From a checkpoint of a small transformer trained on Wikipedia: 4 heads of 64, 304M tokens.
MLP neurons of a small language model. Each row is named by its layer, matrix (gate and up: input weights) and neuron, and shows model dimensions 32-127. Each number is 128 + 24 x the weight over its row's rms, rounded and kept within 0 to 255. A neuron's up and down rows have the sign that makes its largest values positive.
After each neuron's rows, "fires after" lists the tokens most often just before its 100 highest values on Wikipedia text that the model never trained on. A number after a token or word is its count.

L10.gate656 [147  97  85 137  70 142 119 141 171 189 125  93 121 129 126 123 109 122 134  86 114 113 127 145 104  86  77 168 174  88 114 165 138 129 166 128 131 110 107  67 169 128 109 131 142 120 119 165 115 151 131 108 117 117 116 136 132 168 137 139 123  71 160 137 103 121  99 142 137 105 175 156 134 134 113 153 131 130  92 130 139 146 125 131 142 127 139 128 128 159  99 156 148 147 166 133]
L10.up656 [164 139 115 132 113 150 127 113 139 172 123 131 123 149 132  93  81 116 132 121 119 101 141 149 128 111 126 114 142  92 146 121 149 148 115 120 130  68 139 141 167 128 127 111 111 107 151 110 173 151  95 152 120 127 124 100 102 102 149 135 149 121 101 160 109 138 136 144 117 120 162 157  83 157  96 159 139 131 114 110 108 155 100 100 137 156 167 145 109 160 150 144 125 105 153 118]
fires after: " |" 42, ":" 13, "|" 8, " to" 6

L7.gate22 [156 102 157 147 102 141 123  97 169 111 123 119 110 126 151 123 121 154 141 114 142 127 102  71 122 111 123 133 125 142 168 116 138 142  97 131 156 134 132 129 101 144 130 154  77 120 137 145 147 145 143 168 125  96 152 166 156 131 116 116 177 110 143 128 137 118 115  70 137 159 124 145  58  85  93 152 116 101 138 114 144 151 118 133 144 130  73 111  72 134 127 130 129  97 114 134]
L7.up22 [110 138 116 103 134 181 127 115 115 181 134 172 159 166 162 194 117 125  98 143 107 157 148 104 137 142 154 105 133 104 117 116 141 124 125 166 133 123 156  86 113 156 125  68  83 150 109 105 128 149 104 106 113 124 103 157 125 144 123 114 125 107  95  99  95 104 128 125 111 104  85 171 132 132 113 110 137 137 155 136  97 132 142 114 136  75 158 137 130 128 118 187 155 111 141 123]
fires after: "." 48, "\n" 15, ";" 10, "\"" 5, " and" 5

L5.gate185 [124 137  79 151 130 140 145 155 117 106  95 118 138  98 160 151 114 101 113 118  97 103 156 136 129 123 132  71 136 142 114 122 170 103 151 122 131 138 126 129 146 132 101 118 109 140 102 152 111 121 102 107 127 108 180 148 123 127 104 116 155  93 156 107 189  97 127 113 117 130 159 152 146  96 159 148 178 101 121 139 136 144 127 137 119 100 154 186 101 127 114 104 136  77 141 174]
L5.up185 [ 97 184 100 145  96 158 144 123 126 125 106 136 116  82 123  98 143 106 151 160 106 128 117 110 121 136 127  85 103 136 131 158 140 107 152  90 153 118  87 128 124 116 124 137 139 124  98 108  84 109 150 102  97 120 198  99 145 152 144 162 182 101 105 113 137 111 133 105 123 156 149 163 161 129 142 166 166 118 124 177 120 102 106 123 127 157 146 145 126 116 104  99 119 114 158 115]
fires after: " the" 56, " The" 10, " his" 10, " –" 10

L7.gate543 [154  98 133 103 126 156  85  91 135 142 121 132 160 114 149 158 122 105 114  89  69 114 160 137 129 107 132  85 158 141 117 123 113  94 117 127  98 157 128  96  95 154 116 135 104 160 120  78  88 129 118 147 128 100 127 115 129 150 144  65 127  94 116 119  75 141 136 145  98 114  75 156 138 103 100  96 160 116 119 124 145 137 196 103 112 138 148 133 116 163 147 105 171 174 122 175]
L7.up543 [ 98 137 136 111 115 146  94 115 127  84  95 140 171 119  79 116 164 100 173 126  69 102 137 130  89 118 146 109 110 145 123  61 120 158 100 157 132  65 126 153  74 136 122 137 104  96 124 141 127 150 126 111 127 110 151 120 129 123 147 115 105  63 150 136  78  91 140 146 100 111  79  91 136 137 124 130 109 142 148 116 130 129 118  97 128 105 136 126 118 153  82 117 132 122 120 146]
fires after: " and" 34, " who" 10, " to" 8, " but" 7, " that" 6

L8.gate173 [113 152 169 113 155 137 106 111 139 201  97 141 123 157 109 154 137 103 138 123 142 139 135 120  90 132 121 108 148 118 114  69 105 130 133 134 140  93 143 105  99 152 167 158 132 112 127 121 121 132 166 151 119 138 104 125 118  89 117 115 151 151 129 127 152  99 131 150 136 102 146 136 138 139 100 123 141 172 108 143 168 111 150 177 110 160 139 138 117 163 182 155 122 153  88  99]
L8.up173 [142 135 107 120 121 105 148 136 112 169 154  86 112 150 133 112 133 117 128 145 134 100 118 155 124 138 117 120 102 149 135 116 115 129  91 178 107 130 118 120 111 134 170 137  78  89 129 141 132 112 179 140 137 129 140 116 145 119 118 127 141 116  96 101 137 116 141 130 135 124 166 185 137 126  95 151 163 151 136 104 141 135 112 103 118  68 136 117 115  91  77 163 129 134 135 111]
fires after: " (" 40, "-" 24, " |" 14, "–" 9

L4.gate310 [ 95 122  87 137 164 123 114 114 150 155 127  97 133 137 172 140 128 104 101 135 112 157 139 126 152 135 166 100 130 142 136 148 175 140 113 104  88 111 122 128 131  99 130  92 147 129 131 134 111 116 161 127 137 100 123 104  81 141 122 135 154  74 133 121 140 154 138 141 144 110 131 193 140 106 113 128 113  96 168 145 172 203 118 144 130 135 102 126 118 138 106 121  76 113 104 155]
L4.up310 [100 107 113 153  73 137 126 139 119 121 147 158 153 129  90 127 121 113 176 117  56 152 116 105 108 159 164  87 117 142 108 143 103 125 107 118 102 124 155 152 131 127 145 128  82 126 159 113 145 122 160 117 141 147 142 159 144 146  91 127 153 140 142 143 119 126  83 133 108 135 122 128 127 145 108 174 104 128 165 134 123 131 107 119 113 169 109 133  95 144 161 139 118 153 131 152]
fires after: " |" 25, "-" 15, "|" 9, ";" 7, " the" 7

L7.gate384 [165 123 126 109 117 118 142 133 124 145 123 129 106 142 113 142 127  97 104 105  87  91 117 151 165 107 127 118 145  97 153 138 178 125 154 157  55 119 149 128 144 153  83 157 131 149 169  74 156 184 159 148 119 162 150 164 185 177 117 122 173 153 129 150 120 115 162 130 145 142 151 154 127 141 135  87 148 111 116 118 148  97 123 134 131  94 143 148 148 161 162 119 139 110 146 104]
L7.up384 [118  81 107  91 110 133  95 126 120 117  94 128  85  76 111 109 104 132 175 187 142 141 101 133 150 118 122 101 113 129  99 150  90  84 116 127  75 148 129  81 114 123 110 141 111 143 124  79 124 155 124 118 107 140 143 167 156 110 117 145 147 103 153 119 102 164 152 124  94  95  75 100 119 127  95 151 141 136 127 141 142 135 126 149 148 102 110 153 155 169 101 124 152 120 116 127]
fires after: "," 44, "." 9, " (" 8, " |" 5, "-" 4

L8.gate130 [120 141 141  57 124 124  93 134 142 143  93 104 146  97 107 176 131 138 107 152  74 113  90 111 161  95 175  88 137 149  98  91 145 131 120 176 123 119 117 104 149 128  89 115  79 132 106 134 112 147  97 146 109 135  82 148 121 117 160 109 170 122 124 119 147 144 134  70 113 114  93 131 135  89  82  88  95 124 128 158 119 126 144 134 105 151  95 121 100 132 111 153 123 131 139 163]
L8.up130 [127 143 152 155 155 105 149 135 123 140 115 111 122 131 159 123 134 133 146 143 112 129 123 173 105 143 116 104 129 128  99 111 118 129 161 123 107  87 151  91 142 153 142  93 105 139 148 114 141 139 139 115  97 136 120 156 126  88 136 168 145 131 139 147 132 120 163 147 139 126 140 125 145 149 147 114 101 114 149 138 176 133 102 118 111 105  82 103 120 144 114 103 111 159 125 112]
fires after: "-" 24, " (" 16, " \"" 12, " kg" 8, " on" 7, "/" 6

L10.gate766 [170 110 143 145 118 119  74 118 154 164 137 119 156 145 118 149 137  89 148 126  94  99 143 154 133 115 127 175 145 103 138 107 156 114  82 109 138 134 122 132 133 178 143 124  84  83 104 106  88 133 157 116 137  94 137 149 138 145  79 113 137  96 146 132 134  94  99 172 166 145 171 158 178 152 136 166 111 154 130 139 142 126 134 148 126 142 176 144  91 101 106 146 110 104 119 164]
L10.up766 [157 129 157 159 140 100 136 127 130 176 111  98 144 119 156 153 119 151 145  50 141 126 114  83 119 115 135 118 104 179 140 142 122 114 126  67 136 124 123 126 128 182 117 113 121  92 180 116 162 167 152 169 106 131 183 136  99 101 118 141 140 121 162 147  94 136 102 121 116 139 123 122 152  66  96 115 142 115 146 129 158 140  96 141 107 111 107 174  93 154 120 116 115 102 102 116]
fires after: " |" 35, "|" 24, "\n" 14, " 20" 5, "18" 4

L7.gate169 [133 117  95 160 182 155 119 125  99 147 103 107 139 104 141 126 147  93 133 138 122 119 142 142 117 112 111 119 143 141 145 121 152 115 151 136 128 120  71 138 119 157 148  99 124 134  96 112 108 123 101 157 169 118 149 108 101 125 113 135 162 109 111 150 149 164 168 111 171 124 144 145 108 116 115 126 139  83 118 146 106 158 125 135 115 128 172 151 103 147 117 111 136 187 136 131]
L7.up169 [131 113 100 173 134 163 130 116 169  93 152 100 135 128  93 145 149 162 122 122 112 122 116  81 166 178 141  84 115 133 138  97 120 120  97 155 134 118 100 114 160 125 127 134 156 136 139 172 122 142 148 109 179 122 158 166 124 188 143 150 134  96 125 129  87 146 143 105 124 124 137 136 163 139 144 133 102 124 136 142 151 156 103 118 155 154 116 152 130 181 124 117 152 130 135 152]
fires after: " the" 50, " The" 11, " and" 4

L8.gate409 [143 171 120 133 102 150 118 133 119 148  66  90 122 101 127 142 112 139 129 143  93 113  92 159 157 196 130 142 169  99 158 160 132  99 151 156 116 120 130 141 120 135  95 128 132 165  88 108 121 169 164 165 158 100 136 116  87 106 120 104 113 121  94 135 137 160  66 116 126 128 106 128  92  72 148 107 154 125  89 150 127 138 131 123 114  83 152 107 126 111 119 130  92 159 100 124]
L8.up409 [123  99 111 101 133 147 147 112 118 151 146 166 130 146 139 118 147 148 154 157 117 101 136 144 107  81 106  62 115 128 136 157 150  95 144 115 121 140 137 165 162 125 127 136 161 134 103 147 111 128 113 130  72 129 121 141 157 129 109 136 143 100  93  71  88 119 171 115 145  79 125 120 138 134 112 109 135 114 163 142  81 150 160 118 133 108 105 118  99 131 112 100 137  99 107 150]
fires after: " |" 47, "." 23, " m" 4

L5.gate155 [131 129  74 100 118 162 105  74 119 167 142 107 125 129 107 138 142  87 179 125 116 129 144 140 127 136 126  92 151 120 170 107 158 126 147 121  91  98 104 135 125 121  63  95 200 129 126 154 144 144 104 100 129 150 140 107 145 127 106 122 149 113 139 159 121 129 120  85 112 166 123 143 104 155 119 114 133 138 178 144 126 136 129 127 121 148 165 111 153 139  92 111 144 146 119 116]
L5.up155 [120 111 149 109  90 120 115 137 118 152 118 101  94 166 116  89 131 129 151 105 136 137 116 102 134 115 140 134 124  84 148 128 102 140 162 108 115 107 155 142 118  99 153 128 131 102 164 136 111 138 115 129  90  67 142 121 121 102 133 160 150 110 131 122 148 183 140  91  98 115 129 155 127 145 109 158 135 126 130  95 102 161 103  96 155 167 135 152 153 155 121 152 147 111 143 138]
fires after: " |" 35, ":" 33, "," 9, "." 8, "′" 8

L4.gate273 [152 118 106 113 152 141 108 139 159 130 130 112 114 109 130 115 120 125 185 110 105 106 146 137 131 113 128 136 135 121  91 113 161  95  94 112  90 127 104 150 157 171 124 124 120 115 159 183 128  94 122 121 135 141 173  93 106 137 109 118 123  87 120 111 138 138 108 105 119  92 121 171  95 102 125 138 126  79 160 111 110 162 134 117 161 132 117 145 123 178 114 131 126 157 154 153]
L4.up273 [129 125 137 124 123 140 129 100 122 165 117 117 125  92 133  93 128 158 148  97 148 137 165  92 127 127 114 116 131 111 130 125 144 154 127 125 155 104 107 160 131 176 117 139  97 119 109 132 141 115 138  84 112 135 161 142 135 140 130 139 167  96 105 107  77 124 145  94 129 121 120 148 139 113 116 122 109 136 167 127 137 118 124  73 185 154 137  74 116 145 139 108 127 143 131 160]
fires after: " the" 66, " The" 10, "The" 9

L11.gate14 [162 114  95 111 138 126  78 107 132 174 126  84 155 110 108 136 125  91 148 107 117 113 125 117 130 108 109 136 153 139 136 143 146 105 139 103 118 122 146 109 159 160 123 146  92 102 135 126 154 112 115 139 113 140 172 177 127 123 134 115 168  57  81 120 143 140 142 154  96 150 141 156 145 144 129 126 137 118 121 140 139 177 164 125 126 148 116 149 115 129 120 157 125 119 125 161]
L11.up14 [147 142 112 101 110 118 131 105 148 155 143 103 140 125 129  93 119 144 159  98 105 148 116 135 132 107 128 192 150 131 125  89 151 145 122 155 154 128 128 140 147 142 153 112 117 109 137 106 162 159 120 117 130 150 146 136 103 137 121 106 128  71 128 130 126 152 115 148 145 115 115 117 149 149 123 109 128 108 166 142 130 165 170 112 105 129 144 149 105 133 123 141 132 140 112 146]
fires after: " |" 58, " (" 14, "|" 7, " 20" 5

L5.gate140 [132 146 115 111  97 163 139 148 140 152 116 118 128 117 107 136 126 132 137 120 131 148 128 120 100 127 167 148 151  76 126  70 112  82 143 160 117 124 129 124  79 102 109 128 118 159 110 160 115 116 119 189 152 133 123 115 109  99  85 105 170 179 125 115 116 122 132 129 131  98 110 152 125 110 168 111 130 138 123 106 160 130 123  92 153 105  88 161 150 145 107 136 104 103 105 183]
L5.up140 [105 127 141 165 147 133 155 165 114 118 178 161 134  78 104 111 149 118 106 160 140 134 127 138 102 181 128 120 119 108 102 118 108 112 132 138 161 143 135 116 131 133 114 133 105  76 163 143  75 125 112 128 145  87 139 112 132 147 149 112 186 171 129 146  97 153 134 149 148 122 132 152 148 130  91  99 112 135 121 133 148 135 136 161 159 115 154 142 186 147 154 101 129 116 156 163]
fires after: "." 54, "\n\n" 44

L11.gate485 [107 139 127 117 182 157 122 150 121 208 102 151 130 122  94 158 140 119 139 144  99 157 112 112 127 143 112 141 139 158 113 123 120 144 108 139 135 171 134 141 125 122 150  89  94 114 140 125 120  87 113 108  83  99 132 139 145 137  92 118 156  87  88 125 100 112  97  78 142 112 114 150 105 113 145  89 175 133 138 137 151 145 145  91 132 109 116 130 113 128 134 150 126 138 155 189]
L11.up485 [126 107 131 131 124 127 166 139 134 192  99 135 131 114  85 125 109 127 165 143 111 124 123 137 131 167 150 158 128  92 172  61 147 140 138 141 168 133 152  96 123 139 118 115  93 121 173 105 140 128 102 116  83 146 118 157 111 124 113 106 131 104  87 146  88 142 134 130 176 126  92 125 131 124 137 101 142 137 136 114 159 104 152 104 183 100 114 109 107 134 137 110 100 138 147 166]
fires after: " |" 67, "|" 12

L7.gate668 [126 113 142  79 130 133 106 129 154 148 145 109 140 107 123 177 127 113  74 114  94 158 113 175  90 136 119 129 127 110  89 131 134  91 110 122 119 127  97 110 116  60 161 134 108 137 121 120  35 124 121 115 107 169 118 140  86 141 153 118 153 133 127 109 165 119 167 104 150 157 112 129 105 135 140 122 145 155 102 127 133 113 139 106  94 114 100 130 120 145 115 159 121 134  78 130]
L7.up668 [115  90 103 129 137 125 140 136 121 169 101 117 126  82 136 137 152 131 155  67 120 140 127 142 132 102 139  92 120 142 115 109 116 150  97 182 116 112 121 152 103 141 133 100 129 143 117 129 124 113 126 184 122 161 101 111 117 150 145  90 154 146 117 128 115 154 122 117 108 136 120 155 120  94 119 115 113 106 115 160 164 145 123 135  94 159 113 144 101 106 140 103 165  91  80 146]
fires after: "=" 40, "-" 18, " |" 11

L4.gate427 [143 150 107 143 137 146  93 119 130 129 107 102 129 119 139 114 136 109 106 110  93  87 167 132 125 117 165 157 123 117 182 116 106 107 143 147 120 151  91 156  95 151 140 129 108  93 133 138 108 149 114 136 155 116 113 135 131 131  83 133 112 117 151 149 121 131 143 202 127 164 150 158 104 105 125 115 122 121 122 126 144 144 137 130 163 117 167 119 122 126 120 117 149 150 118  98]
L4.up427 [134 129 116 139 116  84  94 141 166 153 122  76 132 119 121  93 122  86 144 125 165 108 153 115 147 145 137 152 113 162  99 106 129 123 135 103  91 105  77  99 114 121 114 117 129 129 165 108 145 118 142 111 117 138 164 131 120 110 160 163 131 111 160 151 117 136 110 120 116 113 176 155 151 188 140 110 135  90 164 117 120 136 137 123 123 154 105  98 119 145 145 109 134 182 152  81]
fires after: " the" 51, " was" 14, " |" 9, " a" 5

L5.gate320 [121  98 115 142 162 164 133 144 100 149 153 131 131 137 112 106 117 123 140 147 114 148 125 174 134 178 145 141 122 125 138 124 103  83 126 133 134  79 125 128 117 175  97 144 106 149 147 145  57 133 144 146 139 166 114  96 148 139 135 145  90 132  84 154 120 159  73  47 141 134 109 119 102 132 147 138 179 139 131 110  88 109 148 124 152 134 111 101 128 104  62 148 131 126 125 156]
L5.up320 [114 147 102  94 177 203 160 106 106 106 149 138 104 147 121 128 121 131 129 102 191 127 127 103  88 139 121  99 146 130 165 123 113 122 155 144 124  98 152 164 145  93  91 137 139 148 125 162  96 167  93 113 125 125 117 130 150 120 129 142 162 104  98 132 128 144  96 117 140  97 125 139  96 136  98  97 101 141 174 118 129 149 143 105 120 144 126 103 115 131 142 124 119 157 102 143]
fires after: " |" 52, "  " 31, " —" 8

L11.gate567 [121 130 112 112 152 147 160 135 110 119 119  95 157 121 153 118 124 139 149 151 151 154 133 130  96  91  69 141 103  94 150 158 130  78 133 145 123 134 108  85 160 139 136 107 106 148  93 115 117 112 100 153  98 134 145 136 141 139 148 142 147 126 131 130 100 106  96 122 151 124 128 142 127 140 125 104 106 117 194  83 110 136 137 107 130 112  79 158  80 127  83 114 119  77 101 144]
L11.up567 [120 115 120 103 143 160 153 121  95  98 162  81 130 118 153 142 137  91 103 126 165 118 187 114  92 110  94 159 135  96 119 129 152 116 154 140  94 129 136 168 199 142 152 124 151 118 132 139  96 158  71 127 121  72 171 174 152 110 132  97 131 127 179 169  96 139 106  82 165 117 134 134 116 141 130 147 108 139 129  81  92 102 126 128 140 145 109 137 106 117 135 108 133 149  79 149]
fires after: "  " 34, " Q" 10, " kg" 6, " 0" 5

L11.gate11 [153 140 103 156 126 135 102 113 136 129 125 112 129  67  89 152  97  61  88 121 126 135 132 136 175 116 115 137 127 144 156 104 143 148 115 113 147 125 164 118 113 179 118 104 116 103 129 109 127  73  97 160 109 161 100 148 126  97 113 160 155 145  97 136 129 160 130 113 105 148 142 161 138 124 141 118 147 163 127 179 131 140 108 164 105 138 153 176 140 145 157 139 145  90  84 158]
L11.up11 [137 149 110 112 137 124 149 152 125 143 123 140 118 130 160 122 126 138 176  90 124 166 140 121 140 132  88 186 149 144 101 101 136 110 108 146 108 121 142 100  98 141 107 131 143 103 128 131 156 139 127 164 148 119 111 175 123  98 109 117 108 105 111 130 164  96 172 140 145 159 173 144 114 131 112  64 151 140 122 125 102 135 168 145 101 155 127 127 120 134 171 141 148 131 122 116]
fires after: " |" 60, " the" 6, "." 4, "|" 4, "-" 4

L4.gate380 [134 127 105 121 110 205 116 115 128 132 126  79 112 153 114  95  96 130 150 108 129 121 115 164 185 142 185 127 112 131 137 119 179 152 147 117  79  64 107 107 149 148  84 113 152 156 109 125 112 143 155 132 134  97 145 156 134 147 120 128 148 101 150 128 116 155 140 109 138 132  91 137 120 124  95 144 106 144 132 129 125 138 125 133 101 131 152 129 115 157 137 119 121 133 131 122]
L4.up380 [126 133 131 111 133 118 158 138 118 151 136  57 122 123 138 130 114 110 131 111 123 136 131 113 146 122 138 157  97 119 127 145 125 142 111 157 105 159 111  81 154  90 119 144 159 112 129 140 123 187 132 131 129  96 124 163 137 165 161 115 116 134 195 100 119 125 179  94 125 149 145 110 159 103  91 134 139 132 125 141 121 105 135  99  69 102 137 175 140 105 136 131 121 115 103 144]
fires after: " is" 36, " |" 28, "\n\n" 12, " was" 7, "\n" 5, "|" 4

L8.gate623 [159 169 144 124 127 130 144 148 130 135 148 154 149 128 149 107 133 118  93  94 171 166 113  94 172 101 133 122 130 117 121  90 118 113 150 142 149 111 176 147 160 149 174 149 135 139 107 121 118 142 149 181 118 163 130 127  87 121 122 150 164 158 128 161 105 167 121 156 114 131 121 155 116 127 145 112 174 139 143  88 139 147 114 104 176 119 115 117 170 124 148 143 130 117 110 142]
L8.up623 [128 143 106 155  98 115 117 125 107 113 103 116 121 131 148 135 137 119  91 108  93 115 111 121 171 157  79  95 136 144 150 112 117  77 148 132 110 157 120 109 156 132 117 108 102 122 108 132 129 153 160 149 119 107  77 159 107 107 149  95 118 124  84 107 151 109 172 158 160 104 141 111 169  88 140  83 133 145 108 115 147 100 129 157 132 103 137 138  88  59 167  91 141 107 134 133]
fires after: "," 31, ")" 20, "." 5, "\n\n" 5

L9.gate511 [129 150 129 122 131 126 126 187 125  98 110 139 159  90  58 139 140 116 125 121 123 132 115 139 119  79 158 112 137 135  98 135 113 136  96 134 135 164 118 116 165  91 139 116 140 146 104 142 100 128 132 126 122 132  88 104 131 161 114 127 128  95 125  99 134 102 114 156 155 119 102 138 126 154 150 149 137 119 135 131 144 120 123 114 110 102  91 116 134 130 144 141 111 123 115 148]
L9.up511 [103 110 139 146 151 103 113 181 107 122 171  96 153  92 132 134 134 112 198 114 148 145  92 153 150 115 126  96  88 133 101 147  91 152 132 172 154  95 110 139 163 137 100  67 145 163 133 176 119 113 102 137 136 148 110 137 122 117 100 116 133 119 116 129 158  98 125 107 137 148 147 138 125 122 107 136 134 144 139 107 126 138  92 118 143  94 123 145 135 146 118 143 138 100 152 124]
fires after: "=" 32, " on" 14, " Tun" 13, " Ten" 8, " at" 4

L8.gate497 [153 105 109 102 180 137 122 143 115 137 129 169 104  93 126 128 143 122 138 156 141 144 146 129 131 154 130 105  79 159 163  97 181 118 147 132 144 102 135 135 106 122 111 154  77 129 111 159  90 179 120 123 123 105 154 145 102  78  91 137 133 113 140 140 112 170 122  98 143 127 119 151  78 164 130 114 135 124 174 115  67 141 123 101 138  75 119 124 123 129 146 136 127 125  93 145]
L8.up497 [182 153 123 138 134 186 148 142  97 123 108  99 131 144 114 152 144 142 103 115 147 125 104 105 125 123 194  84 182  98 158 108 102  85 145 139 114 104 139 123 141 114 136 147 123 112 109 130 107 118 128 184  87 105 144 148 171  88 120 181 138 118 137 122 117 117  96 140 106 116 111  98  94 106  94 123 163 167 175 114 134 117 112 104 156 111 138 100 176 151 128  77 133 108 143  91]
fires after: " |" 26, "  " 19, ";" 7, ")" 7, "\n" 5, "," 4

L4.gate505 [143  86 164 119 128 119 132 110 147 162 176  91 136 131 136 176 126  95 101 124  80 156 130 129 163 147 125  91 117 131 115 116 145 123 157 137  95 118 140 116 131 143 141 167 125 121 146 109 119 152 130 117 122 126 114 133 110  64 129  95 143 113 133 146 146 137 118  98 116 118 147 148 114  86 131 150 151 129 111  83 166 172 150 102  89 102 148 150 137 131 132 147 133 114 127 118]
L4.up505 [115 138 137 133 103 139 110 120 137 119 127 127 144 151 114 124 143 121 158 143 118 117 149 129 138 111 132  82 145 158  95 118 167 137 166 138 135 143 115 121 140 137 119 140 120 128 134 132 135 136 126 103 134 118 124  87 112 141 163 146  79 127 115 109 118 148 112 178 160 139  92 180 133  93 118 105 107 148 155 145 119 133 113 152  95  80 120 172 138 127 133 161 158  79 111 110]
fires after: "–" 42, " (" 38, "-" 8

L8.gate582 [115 149 130  93 187 137 120 118 101  89 116 130 116 130  85 139 113  98 161 113 137 159 148 180 137 156 131 101 124 130 140 102 178 136 168 138  86  95 126 152 126 103  98 114 130 127  93 135  89 140 100 115 157 124 134 183 157 129 154 121 114 115 102 136  94 135 153 116 122 195 152 162 141 120 107  59 115 129 157 164 143 138 123 107 149 142 163 171 188 168 131 142 107 111 146 144]
L8.up582 [144  92 149  97 137 104 137  78 102 156  94  89 142 158 154  96 169 100 139  83 105 125 175 169 134  91 150 141 161 113 136 159 102 137 112 118 108 132 101 114 131 114 115 157 193 163 144 133 140 120 134 131 110  99 122 102 110 147 153 117 140 102 167 111 134 157 155 167 170 131 151 139 124 148 142 134 119 126 140 117 132 126 149 131 125 150 112  95 134 116  97 105 125 133 122  89]
fires after: " |" 86, "|" 8

L5.gate589 [136 145  95 123 140  82 105  82  88 108 114 114 124  72 101 150 110 123 148 103 105 144 115 151 111 156 115 119 140 148 159 136 161 135 166 103  84 117 105 147 121 138 121 123 134 192 127 186 121 134 132 179 144 161 141 154 100 101 199 130 113 109 155  97 138 159 134 132  85 127 104 159 153 119 125 140 130 126 162 160 117 179 125 132 136 159 107 112 135 173 109 134 139 121 147 167]
L5.up589 [129  76 107 136 146  71 112 108  84 164 120 127  90 129 116 149 142 164 125 132 126 149 191 168  90 139 108 162 148 131 143 140 124 165 105 118  87 123  97 111 154 143 101 113 153 137 120 118 126 136  88  79 117 118 151 145 119 152 161 106 138 109 121 143 164 114 137 140 141 125 123 146 114 107 115 128 165 119 112 106  90 103 136  93 160 147 151 145 106 152 141  86 129 134 151 134]
fires after: " |" 52, ":" 8, " (" 7, "N" 4, "," 4

L10.gate667 [136 172 149 121  91  84 119 159 160 139 127 132 156 146 100 173 127 130 114 101  66 164 108 150 144 133 147  92 121 159 112 102 119 127 107 134 130 100 101 112 119 180 126 143 132 129 113 107  73 188 113 159 123 177 101 162 154 125  87 138 139  86  80 153 125 137 139  96 129 103 128 138 137 119  94  85  99 148 114 127 162 114 141 124 101 115 130 117 116 143 114 156 154 133 133 114]
L10.up667 [146 175 121 115 142  95 119 143 139 119 136  87 175 122  94 144 126 149 139 109 136 114 110 168 135 115 123 106 105 123 129 118  87  66  98 139  98 140 129 101 105 154 117 140  72 146 144 137 129 151  99 154 125 143 157 136 117  99  96 140 100 143  96 144 137 124 119 175 133 116 143 141 108 131 138 146 126 155  97 137 129 126 123 159 116  85 110 150 111 159 144  99 173  95  92  88]
fires after: " (" 51, " It" 4, " Is" 4

L9.gate449 [146 116 115 123 158 143 142  75 140 102 147 145 118 119 119 140 114 132 108 107 127 143 132 145  98 110 131 126  68 120 114  97 160 113 146  81 151 123 190 141 161  72 136 117 109 123 123 146  91 154 133 146 147 138 133 150 146  83  97 139 114  91 122 164 131 150 135 130 125 106 173 128 121 129 151 114 114 137 154 146 168 123 149  77 144 109 131 112 125 162 130 133 104 129 105 139]
L9.up449 [119 149 168 115 100 137 134  58 102 148 173 126 152 136 119 120 130 128 126 123 150 144 142 110  70 160 124 130 125 122 118 121 128 146 151 107 113 144 160 134 163 140  97 134 146 137 131 107 165 109 112 168  56 120 140 140 114 107 157 125 134 114 140 118 146 101 164 124 137 134 186 148 104 154 140 152 154 140 119 112 103 134 148 113 116 107 119 118 168 144 105 143 135 107 128 118]
fires after: " |" 32, " United" 17, "″" 12, " the" 4, " Inter" 4

L5.gate315 [145 153 125  87  98  94  93  94 132 153 136 118 125 126 121 152 141 115 172 132 153 104 121 133  85 121  97 113 145 146 134  81 153 117 124 143 129 111  81 113 128 140 109 130 116 156 136 102 124 137 127 135 134 125 166 137 121 108  67 174 112 106 114 112 183 131 138 139  98 118 119 186 128 148 129 141 169 115 129 177 164 116 115 111  94 122 120 118 157 114 124 124 106 126 134 152]
L5.up315 [117  98 110 149 118 108 153  85 130 111 131 150 111 119 114 108 157 110 126 116 141 145 117 107 118 101 113 147  96 150 166  88  81 151 135 148 145 147 109 152 155 130 136  69  66 108 137 117 129 124 152 101 116 139 144 135 147  94 125 120 143  95 123 169 107 124 120 103 126  99  80 168 150 139 116 100 128  98 157 164 161 115 138 107 148 147  93 100  89 137 166 114 140 151 128 202]
fires after: " the" 36, " The" 8, "The" 7, " |" 7, "|" 6

L5.gate139 [105 161 140 143 136 160 136 113 108 118 102 110 148 122 138 134 117 107 119 101 133 123  88 115  98 121 118 124 142 104 163 109 110 100 144 135 125 148 125 141 151  96 119 151 100 131 115 111 141 114 143 160 133 165 142 120 128 126 145 148 125 143 106 145 125 136 104  79  79 138 167 159  93  92 170 110 135 135 179 154 145 130 140 130 117 100  89 129 123 107 128 120 146 119  69  92]
L5.up139 [134  78 123 127 155 139 109 125  82  96 131 107 111 154 134 141 134 115  76  84  79 136 129 115 143 145 108  94 130 135 101 133 122 112 100 137 140 147 123  86 128 129 129 157  81 123 114 104 139  89 109 101 109 111 157 135 149 151 188  98 141 122 157 148 159  99 117 142 125  76 127 126 129 141 117 119 146 109 154 112 118 133 161 165 169 117 187 162 136 111 146 169 161  96 144 195]
fires after: "\n\n" 32, "." 15, "=" 12, " Title" 7, "\n" 7, "  " 6